Part of a small language model's weights: MLP 576 squared ReLU.
MLP neurons of a small language model. Each row is named by its layer, matrix (up: input weights) and neuron, and shows model dimensions 16-143. Each number is 200 + 40 x the weight over its row's rms, rounded and kept within 0 to 999.
After each neuron's rows, "fires on" lists the tokens most often at its 100 highest values on Wikipedia text that the model never trained on. A number after a token or word is its count.

L3.up258,198,172,176,221,167,197,208,184,195,225,219,182,232,223,168,187,243,213,200,105,161,213,161,240,146,172,174,237,203,218,234,221,226,163,214,246,152,154,171,137,209,192,225,248,156,126,253,229,193,259,162,243,208,186,127,193,206,224,240,155,207,255,244,210,170,186,210,203,234,225,157,186,209,152,217,139,248,200,219,222,188,298,143,208,210,209,229,169,211,216,133,208,218,262,170,143,212,172,167,177,216,219,193,211,184,276,155,175,196,198,275,243,249,172,144,185,167,205,179,220,200,180,272,228,243,115,147,314
fires on: "-" 13, "°" 11, " cat" 11, "sc" 9, "G" 9, "ici" 7

L4.up328,153,248,204,194,192,141,214,216,216,203,244,219,241,207,190,202,189,195,150,218,138,191,209,221,261,194,211,181,225,249,207,218,184,186,314,201,206,245,200,119,175,202,168,158,138,213,199,231,268,232,181,215,141,223,189,212,173,141,188,190,102,201,156,193,179,197,156,214,245,249,164,168,224,179,189,222,236,157,146,146,243,241,234,169,224,215,249,164,167,217,214,159,233,173,243,190,273,145,264,214,182,181,217,205,230,172,189,231,222,162,232,214,194,200,240,228,165,198,131,238,185,221,114,173,256,170,220,180
fires on: "O" 16, ")" 10, " mi" 8, "T" 7, "I" 6, "aze" 6

L4.up141,228,117,250,218,140,140,136,232,237,238,134,226,197,271,183,187,166,145,183,202,193,171,217,179,174,162,183,207,160,220,193,234,201,100,161,219,179,166,190,252,237,220,204,222,179,125,165,244,183,257,227,225,255,199,219,187,170,204,192,222,203,260,230,242,191,181,196,198,156,164,210,252,201,261,213,218,153,245,181,222,278,184,198,193,245,151,220,184,173,151,192,291,164,225,148,124,229,217,248,178,203,199,278,150,149,169,139,88,155,154,278,221,150,202,195,156,226,168,245,179,252,221,185,146,169,184,168,231
fires on: "." 33, "ruct" 6, "igi" 6, "co" 4, "idi" 4

L3.up457,202,273,176,209,167,124,154,193,258,154,215,177,164,213,258,172,289,141,178,229,183,144,198,202,160,263,191,201,210,235,165,182,192,176,200,190,182,262,107,235,173,246,147,266,168,164,198,168,184,278,256,155,221,169,235,218,160,218,188,181,156,244,163,156,181,233,184,203,262,242,163,251,181,245,285,177,187,206,243,193,175,178,204,244,242,194,187,271,135,196,185,205,235,245,205,137,197,217,242,282,201,182,187,220,217,222,242,232,240,198,192,199,165,162,94,229,161,236,155,174,135,149,200,187,184,140,235,217
fires on: "ing" 34, "ed" 18, " he" 14, " him" 10, " the" 8

L3.up243,144,216,185,149,197,186,208,170,256,89,113,198,209,271,191,155,210,213,199,211,159,234,171,182,180,257,246,172,184,201,273,172,151,238,180,172,140,270,239,145,220,177,201,202,212,217,222,212,119,160,175,185,276,216,246,240,184,188,194,276,227,276,204,160,208,180,265,190,228,165,191,221,167,149,158,231,164,199,226,225,214,186,211,129,130,235,178,158,196,222,191,238,208,180,228,184,185,204,179,203,230,205,224,241,206,166,247,180,175,215,143,116,184,192,209,141,277,234,199,170,240,223,151,186,122,142,207,173
fires on: "n" 37, "i" 10, "an" 8, "a" 7, "ian" 6, "{" 5

L7.up465,204,167,224,192,207,184,187,257,249,137,236,126,161,200,255,193,208,199,185,222,170,246,132,215,244,264,167,152,165,222,238,229,243,212,140,264,170,234,153,168,173,270,236,198,244,182,214,261,222,176,183,184,264,251,263,172,195,216,165,205,195,222,284,150,227,214,230,126,200,249,217,183,194,277,171,217,176,238,185,229,220,280,189,218,175,217,206,249,184,110,190,214,197,137,112,196,177,168,198,235,178,147,213,218,229,145,145,169,246,165,197,235,191,258,226,268,126,221,191,230,235,189,179,197,126,266,195,175
fires on: "," 48, " |" 7, "bor" 4, "ush" 4

L7.up438,245,252,275,212,137,185,153,195,219,202,185,193,217,181,140,269,122,191,202,285,139,277,163,146,148,159,233,148,157,217,146,131,166,165,217,204,157,162,185,141,218,176,233,213,271,165,168,139,191,139,190,209,220,240,182,214,224,214,234,280,198,246,210,242,127,188,147,175,145,151,260,232,159,150,190,145,243,186,236,135,170,273,231,209,226,156,208,170,200,242,235,170,201,200,168,279,218,208,149,190,180,178,282,236,158,252,230,184,169,158,241,175,247,223,136,221,146,271,238,230,185,243,204,162,225,152,148,224
fires on: " was" 53, "-" 12, "%" 6, " were" 5, " re" 5

L7.up184,133,296,245,207,235,223,121,231,222,212,134,175,213,270,190,159,127,275,175,205,151,208,146,287,179,128,184,246,167,219,193,278,194,145,182,185,183,205,201,156,126,187,134,260,194,258,243,149,173,171,190,196,149,188,226,171,186,221,197,245,244,186,125,188,219,211,230,163,223,208,245,238,199,206,218,188,155,168,218,180,211,119,263,206,157,159,143,171,205,193,199,178,225,161,239,188,216,182,234,180,168,150,263,228,194,223,208,194,170,273,199,187,217,271,208,166,225,241,231,263,241,210,212,143,241,236,226,168
fires on: " the" 77, " |" 10, " a" 4, " The" 4, " his" 4

L4.up531,204,177,166,240,179,236,207,207,314,214,201,150,182,176,229,173,236,187,173,148,196,128,179,213,204,154,202,138,202,219,163,129,204,150,156,233,137,225,284,203,193,179,146,180,226,201,129,196,226,287,226,200,335,258,263,199,237,257,135,173,210,180,193,211,155,209,206,305,210,113,199,254,211,255,202,168,248,219,211,235,254,183,178,223,244,181,210,210,221,192,186,249,209,253,238,206,170,162,206,167,209,204,168,271,300,166,252,138,199,181,170,131,201,165,208,164,230,142,234,225,233,255,208,180,216,166,235,146
fires on: "i" 19, "ra" 9, "a" 8, " =" 8, "u" 6, "age" 4

L3.up232,171,177,264,168,152,160,223,208,155,170,97,165,131,203,254,225,296,165,182,213,162,152,220,192,138,217,233,215,228,200,205,230,208,214,282,214,250,223,183,193,216,225,200,251,163,216,241,184,208,259,249,175,189,187,241,150,116,191,200,256,186,222,228,213,182,257,196,234,88,192,239,186,152,140,166,237,176,203,193,184,186,130,146,201,198,229,251,254,234,171,152,216,265,202,197,185,186,255,249,116,268,137,220,181,248,157,207,199,198,187,270,239,155,179,247,224,191,160,156,208,120,230,191,117,132,180,147,194
fires on: "f" 24, "sk" 10, "bon" 8, "pp" 6, "id" 6, "si" 4

L3.up403,223,224,160,244,191,196,256,98,153,228,200,218,178,265,203,217,222,253,240,189,295,171,184,134,206,239,195,167,179,158,201,179,239,194,176,148,192,187,109,197,176,168,255,250,207,163,216,172,216,230,203,171,190,222,227,103,264,206,255,242,218,243,178,147,210,92,225,277,193,220,168,191,170,174,103,217,161,274,228,188,218,261,188,170,156,302,229,186,201,139,216,248,204,178,231,268,129,225,206,165,164,258,217,179,123,238,230,222,205,187,160,205,263,151,221,111,194,211,200,156,220,148,205,263,244,146,106,226
fires on: "f" 15, " F" 14, "ld" 8, "st" 7, "ten" 7

L3.up288,236,244,123,160,174,291,217,199,130,238,174,222,232,259,221,246,219,243,231,265,188,185,232,140,288,224,165,244,263,206,178,213,146,229,215,199,208,158,180,171,177,269,151,176,138,232,250,239,153,245,206,172,228,218,214,198,149,138,267,200,187,189,181,260,215,223,187,173,150,214,218,253,182,177,154,173,231,252,222,239,157,291,168,260,174,188,219,199,215,278,291,233,165,236,203,171,242,166,208,240,177,149,202,172,174,253,127,184,194,159,142,185,206,259,196,174,173,171,220,203,212,142,121,200,174,265,158,260
fires on: "." 24, "'" 20, "tt" 13, "x" 6, "ti" 5, "’" 4

L3.up50,163,229,233,167,208,212,194,214,185,185,124,224,180,264,214,227,200,162,184,245,119,232,209,202,210,130,205,247,208,178,198,205,165,223,289,212,307,216,226,159,139,172,151,208,206,207,201,282,204,137,128,169,216,235,171,215,140,203,202,210,244,153,140,216,180,212,180,205,213,184,130,285,209,170,196,220,211,246,287,208,276,210,225,173,210,233,221,133,114,206,181,243,199,186,196,202,131,138,213,154,238,192,259,169,136,179,95,242,186,165,143,203,203,203,184,171,272,219,147,205,185,190,218,160,197,199,197,236
fires on: "ti" 18, "ap" 11, "P" 10, "th" 8, "iti" 7

L3.up35,148,173,209,203,135,132,198,181,207,179,202,186,284,224,213,190,200,89,183,194,217,263,219,206,222,199,190,190,151,236,219,208,223,254,199,233,197,325,178,208,212,216,193,231,199,264,275,200,197,160,175,212,152,227,205,270,213,227,233,224,138,214,189,165,205,164,241,174,190,247,181,153,239,158,255,104,164,154,242,156,210,196,204,206,214,176,213,242,176,149,155,74,266,186,226,135,163,219,242,213,260,182,214,249,180,225,163,216,226,207,174,218,162,202,171,288,166,193,238,172,187,211,184,149,222,158,204,184
fires on: " of" 27, ";" 21, ":" 10, " was" 9, " And" 8, " Act" 6

L7.up28,181,225,252,221,168,215,204,136,226,221,154,181,146,205,181,159,212,162,208,309,110,267,247,179,192,134,154,223,121,199,215,217,149,146,230,242,195,222,246,166,178,173,211,249,256,184,235,195,187,205,197,193,247,268,177,175,181,156,180,198,214,252,229,144,192,232,191,200,246,233,169,175,150,171,112,184,153,241,200,209,192,179,191,208,202,116,182,156,244,215,208,206,90,239,195,251,260,215,189,245,238,147,269,165,204,128,233,174,122,186,249,206,216,194,208,196,170,146,218,162,172,147,136,223,199,201,131,150
fires on: "-" 29, "\"" 24, " song" 9, " re" 7, " |" 5, " It" 4

L3.up296,163,155,179,181,200,258,280,252,134,247,175,168,113,232,164,246,232,157,255,245,206,239,186,240,124,210,144,197,230,232,217,237,174,175,246,264,214,116,145,198,163,191,140,158,194,230,229,194,149,239,224,201,158,206,137,257,200,215,182,162,218,293,179,207,246,228,179,215,169,188,213,276,150,297,205,177,253,201,133,169,231,247,171,182,241,121,249,170,200,110,203,197,220,216,220,205,171,171,234,205,160,178,184,162,244,207,134,154,167,234,216,203,237,188,186,203,147,167,246,260,224,135,276,274,205,112,152,162
fires on: "°" 16, ":" 16, "″" 9, "w" 6, " station" 5

L3.up346,162,227,175,229,169,149,230,256,260,226,140,227,309,286,207,189,212,174,183,188,183,214,206,186,135,183,189,255,200,227,222,136,174,226,244,230,206,200,237,194,157,175,206,180,194,241,126,178,217,178,177,190,237,196,261,205,262,234,195,197,273,184,158,198,267,145,175,289,130,211,252,172,225,230,249,286,283,250,220,206,218,230,216,224,187,182,222,219,168,211,169,187,198,280,219,205,242,190,175,173,149,315,246,178,234,216,154,176,195,68,240,147,180,179,213,196,234,252,227,196,206,118,161,238,181,154,140,183
fires on: "|" 29, " (" 19, "ss" 9, "6" 8

L4.up372,206,275,277,182,192,171,194,245,141,130,137,195,205,172,97,196,181,204,242,227,139,188,177,229,199,200,200,170,247,162,147,235,208,150,195,199,254,234,237,201,169,266,137,157,217,231,140,123,117,229,210,185,150,174,236,211,255,192,231,141,155,229,183,216,160,145,199,181,173,309,151,220,117,259,228,205,265,183,160,216,208,221,271,170,196,204,205,192,279,190,236,240,204,236,278,286,186,192,178,190,149,250,158,253,255,217,171,100,176,234,184,228,213,232,197,160,186,141,217,251,200,194,311,159,204,228,117,228
fires on: "  " 33, " (" 13, "nt" 10, ")" 9, " −" 6, "\n" 6

L3.up297,157,193,184,203,172,175,184,270,208,129,212,80,145,215,236,199,216,170,105,220,257,185,168,232,186,194,221,201,229,205,97,255,208,180,245,284,224,194,190,184,264,141,194,256,193,199,230,185,133,269,199,165,157,216,262,215,197,185,191,213,293,198,190,221,215,232,223,227,236,221,158,171,201,148,148,182,181,165,182,158,260,259,216,196,224,266,244,222,331,216,199,232,192,240,154,201,189,176,204,206,156,184,225,275,204,188,156,241,260,183,168,265,220,238,139,197,237,178,176,142,121,169,127,230,127,181,254,231
fires on: " su" 19, "use" 14, " date" 10, " because" 10, " By" 8, "ush" 8

L3.up62,217,118,172,228,232,195,198,195,165,213,220,207,184,220,303,203,231,282,230,239,164,168,173,220,215,130,176,145,153,125,266,290,191,220,258,303,242,157,122,249,174,123,130,174,142,243,236,185,136,285,161,250,212,209,152,205,190,189,144,256,234,193,224,179,242,162,187,212,164,125,232,196,148,181,147,145,182,195,236,200,209,220,283,224,203,235,167,168,222,145,249,189,248,154,194,249,204,219,210,195,184,153,187,247,200,202,244,115,212,221,208,178,208,199,216,163,153,192,204,167,218,229,266,200,194,169,240,215
fires on: ":" 19, "−" 10, " →" 8, " °" 6, "°" 6, " IT" 6

L3.up458,276,191,188,272,230,184,133,258,217,215,246,169,171,182,159,153,229,161,170,209,195,229,199,290,171,199,208,196,131,197,275,162,193,170,265,186,256,237,168,213,115,226,257,180,220,219,194,180,211,254,221,196,268,180,161,238,215,196,192,270,175,210,173,211,204,175,148,289,169,193,153,125,152,237,152,191,219,207,173,162,252,188,220,120,195,211,201,267,183,168,185,177,164,221,198,211,167,249,73,139,188,195,118,210,203,196,157,174,192,212,253,218,171,273,247,160,170,189,242,217,168,138,229,159,288,195,284,166
fires on: " a" 16, " at" 11, " sm" 9, " ex" 9, " comp" 6, "6" 6

L3.up111,142,205,218,168,240,172,183,226,208,163,136,111,198,188,208,202,152,180,193,247,140,175,162,146,219,185,203,267,238,202,140,144,192,171,181,213,167,252,285,176,217,221,133,259,197,214,227,192,211,185,220,215,228,186,202,149,167,188,243,248,222,247,193,184,179,142,154,230,262,206,226,158,225,240,253,166,115,206,160,210,207,233,177,170,205,185,217,194,190,171,172,224,170,221,175,160,202,172,209,159,142,231,197,152,123,195,214,156,179,224,204,140,286,212,184,241,238,255,195,179,250,195,145,217,288,249,225,269
fires on: "-" 67, "ti" 11, "ae" 4, "nt" 4